Part of a small language model's weights: LayerNorm before each block, rotary positions.
MLP neurons of a small language model. Each row is named by its layer, matrix (up: input weights) and neuron, and shows model dimensions 64-159. Each number is 500 + 50 x the weight over its row's rms, rounded and kept within 0 to 999. Numbers have three digits each.
After each neuron's rows, "fires in" lists the words (lower case) most often at its 100 highest values on Wikipedia text that the model never trained on.

L3.up370:481452523588556512487535551561595523456508412498491503450533442552541490621528428515510511402539539464399426473594431549508530507474543505560524521507471545477492474504591502495526609487463475557431509499523444467447525621523497515523492441423469450463444614586445558592427521468477570413
fires in: "state", "states", "university", "us"

L3.up585:517528559435445455584539513531408476524531568501481521451613505531540523547485504547416556478479435466548575522499431551502450598434354486578471506497437509470357542471562492387556489449588474436402562507407521567520555536474496481492543543540470496528536527502488566470462530484523436486
fires in: "became", "place", "become", "society"

L7.up203:471513520475590450474502545385460555493532530590517516523612453587571430575611457487539546555492510515498463510509517503473508494566470492570544449494442539514529459458477550434546494516460487482479487478538464572543547544490466503458521511568485530511589464527523586515467426492446423482
fires in: "who", "athlete", "santa", "fanny"

L6.up311:631520462470526408488568503417486469509398426449453533517543455568476509542458483556481535397438473497505394561499535432480494485612527446535470522572577591554440504506510483490481514478497445435436575565468500519456535407548557499442442472449492485516464437583449446478443517570539487461
fires in: "of", "we", "on", "at"

L3.up441:489443432628484493476403553473517460543531485422453569528516581426499483570444534485453538452545491462413493476463518533586495556492562650463477519507465425488426478460460481497484495536484438512516456437493505570590507587450519572536503555405479586480557568515517515455556483497513592447
fires in: "on", "released", "in", "silver", "initiative"

L9.up80:522460603476511483534498477593490503547440526440535549382504536477563545464504467462483572525390547541579556518524581458499529548439399452473469513455590583542553480543632490521494494483551457558503607560513481510462429486470459544494534565424569478455485485514434514489478494539469471517
fires in: "after", "began", "while", "m", "following"

L7.up274:475517372408477556570557453507527515499563516510498517574440449518475545582533463498505500486519556500463485573494546400500468541528538573574535510415474525423521499399528510493497553628508520553448507485589564563461450501502497451534459492509517540526464551536429574520363552476420522509
fires in: "2000", "2001", "2002", "2008", "listing", "2020"

L7.up226:478517421506479504451444525535515510491530556461518536462451517445490467524516551565569354531468476430489506533518464475470528437587639537532443453457501447373509513498466509451489547502584516442550518484545508493527599534458456537548569552541478533535473585372463506522513504500473540523
fires in: "on", "following", "at", "age", "addition", "have"